config.toml
n_kv_head = 1
d_mlp = 896
norm_place = "post"
tie_embeddings = true
parallel_block = false
extras = ["capped logits"]
init_std_up = 0.0154
init_std_down = 0.00327
optimizer = "muon"
beta1 = 0.95
batch_tokens = [8192, 16384, 32768]
doc_mask = true
MLP neurons of a small language model. Each row is named by its layer, matrix (up: input weights) and neuron, and shows model dimensions 96-159. Each number is 50 + 12 x the weight over its row's rms, rounded and kept within 0 to 99.
Before each neuron's rows, "fires in" lists the words (lower case) most often at its 100 highest values on Wikipedia text that the model never trained on.

fires in: "to", "withdrew"
L3.up631:49 52 51 39 53 36 28 67 58 46 35 51 50 63 39 46 39 23 55 38 42 64 42 55 45 56 72 55 55 45 51 54 60 35 50 41 53 56 53 52 53 60 50 66 48 71 47 50 51 38 43 36 32 66 57 71 59 42 52 38 64 59 54 27

fires in: "new", "season", "children", "place", "would"
L2.up234:38 63 45 49 67 51 68 70 62 59 45 38 53 61 46 63 41 62 48 40 56 45 60 54 57 47 43 37 72 59 40 40 26 42 52 62 22 65 30 53 50 64 54 70 40 29 53 64 51 40 61 60 67 22 49 46 70 24 40 67 41 50 33 45

fires in: "but", "and", "crimes", "however"
L4.up391:33 48 31 50 56 54 46 45 08 48 46 54 50 56 34 37 42 59 62 45 53 61 53 40 48 36 49 61 57 33 44 52 48 46 47 63 44 41 67 37 48 57 41 54 54 54 56 62 44 45 41 44 52 28 78 67 54 47 57 42 55 39 43 61

fires in: "also", "known", "released", "not", "such", "scientific"
L4.up416:50 31 53 49 50 37 30 42 66 67 55 51 33 33 32 61 65 42 52 49 57 64 31 61 46 46 55 53 65 54 36 63 44 43 57 46 57 30 44 53 44 64 66 45 48 60 55 44 40 33 28 52 49 71 30 52 51 38 58 53 54 79 68 63

fires in: "and", "however", "first", "which"
L7.up603:38 33 45 56 58 57 57 46 44 48 60 59 50 67 75 43 51 77 39 49 26 41 51 51 57 63 41 65 43 61 30 45 49 54 51 63 49 44 51 60 37 40 51 59 24 50 53 77 62 40 47 52 65 33 43 40 50 41 57 43 53 23 28 53

fires in: "has", "is", "have", "was"
L3.up819:43 55 39 51 62 70 36 36 63 60 72 41 34 63 36 53 61 32 26 58 51 52 51 64 46 54 61 43 29 46 52 30 50 48 65 39 73 60 38 62 56 73 50 44 26 42 33 56 60 34 57 49 40 52 68 41 53 50 45 51 38 61 53 19

fires in: "to", "may"
L4.up617:52 58 41 50 46 68 47 62 50 62 60 59 48 63 25 55 72 39 36 51 16 59 30 41 58 43 54 54 45 45 49 50 45 44 59 48 45 48 67 55 37 59 47 52 34 72 26 68 57 57 62 47 57 48 41 76 60 43 46 42 60 33 41 42

fires in: "has", "have", "if"
L2.up20:55 83 44 46 67 55 34 39 35 56 57 50 62 46 40 31 64 21 42 48 58 40 56 50 60 44 62 16 43 46 46 50 56 45 63 35 33 38 22 43 55 59 52 47 28 55 34 44 76 41 61 48 60 53 46 69 37 42 62 49 36 68 47 62

fires in: "its", "s", "the", "until", "and"
L4.up604:49 45 28 36 68 50 54 44 64 54 47 45 52 61 56 43 46 63 42 76 50 63 23 43 53 54 55 69 60 60 59 31 53 53 48 40 46 26 46 39 27 49 71 42 37 59 60 45 59 59 40 37 50 40 59 27 56 55 60 47 44 63 44 50

fires in: "of", "from", "votes", "called", "income"
L4.up131:47 71 36 56 50 32 14 58 49 41 35 50 70 32 67 48 61 56 52 49 37 51 58 62 71 55 55 43 50 49 75 72 29 56 62 46 32 67 17 59 61 65 52 50 24 40 53 51 36 57 39 38 52 62 31 53 52 62 42 38 33 35 64 51

fires in: "has", "is", "had"
L3.up492:48 64 44 41 54 41 48 55 30 49 54 37 62 68 37 75 68 34 55 48 45 73 52 59 37 45 46 52 39 54 35 47 42 48 46 49 45 50 36 66 57 46 43 52 33 52 42 48 74 53 58 31 46 52 66 54 43 34 37 52 24 40 61 48

fires in: "the"
L4.up369:65 53 41 43 56 55 32 64 59 61 50 78 27 51 57 63 54 43 44 67 53 62 39 48 36 34 53 40 68 54 56 59 37 53 58 25 58 37 49 58 40 31 56 69 56 39 55 46 58 54 48 37 24 58 56 41 66 49 59 47 43 49 69 51

fires in: "to", "could"
L3.up369:62 50 44 47 44 40 60 39 49 45 65 54 60 43 41 43 51 60 50 63 43 25 30 46 35 56 44 59 63 52 41 43 31 72 62 56 73 38 71 61 65 44 28 64 58 42 64 50 48 37 31 35 45 59 54 44 47 34 50 33 51 49 37 54

fires in: "also", "such", "known", "data"
L3.up729:27 50 49 40 44 45 36 42 48 45 47 50 58 64 48 57 77 50 53 70 50 44 57 41 40 43 55 50 43 46 50 44 60 39 67 46 50 38 65 55 33 64 56 54 41 63 57 60 54 50 38 44 55 59 41 55 36 63 56 68 55 55 45 48

fires in: "council", "town", "area", "city", "county", "street"
L4.up879:42 48 32 71 47 42 70 69 31 49 53 59 68 38 47 40 45 58 23 39 33 41 56 70 38 43 37 50 58 47 46 60 35 37 46 47 49 39 53 48 50 58 50 77 49 51 44 63 33 49 52 43 50 50 38 67 55 52 32 61 55 44 54 80

fires in: "to", "continue"
L2.up680:45 36 41 63 56 64 44 61 52 50 54 57 49 63 20 34 37 63 52 48 48 49 25 43 32 43 73 55 31 46 43 46 44 52 47 36 79 62 51 46 70 56 46 61 64 71 41 66 41 52 56 37 46 46 45 67 43 27 32 61 49 45 49 66

fires in: "to"
L3.up182:37 39 12 67 59 51 64 56 57 51 72 50 50 42 48 42 52 29 41 53 42 50 46 39 58 59 62 60 42 75 74 54 49 59 50 42 51 64 48 68 55 35 64 68 57 70 47 43 61 50 42 64 54 35 63 56 29 47 51 44 35 64 29 66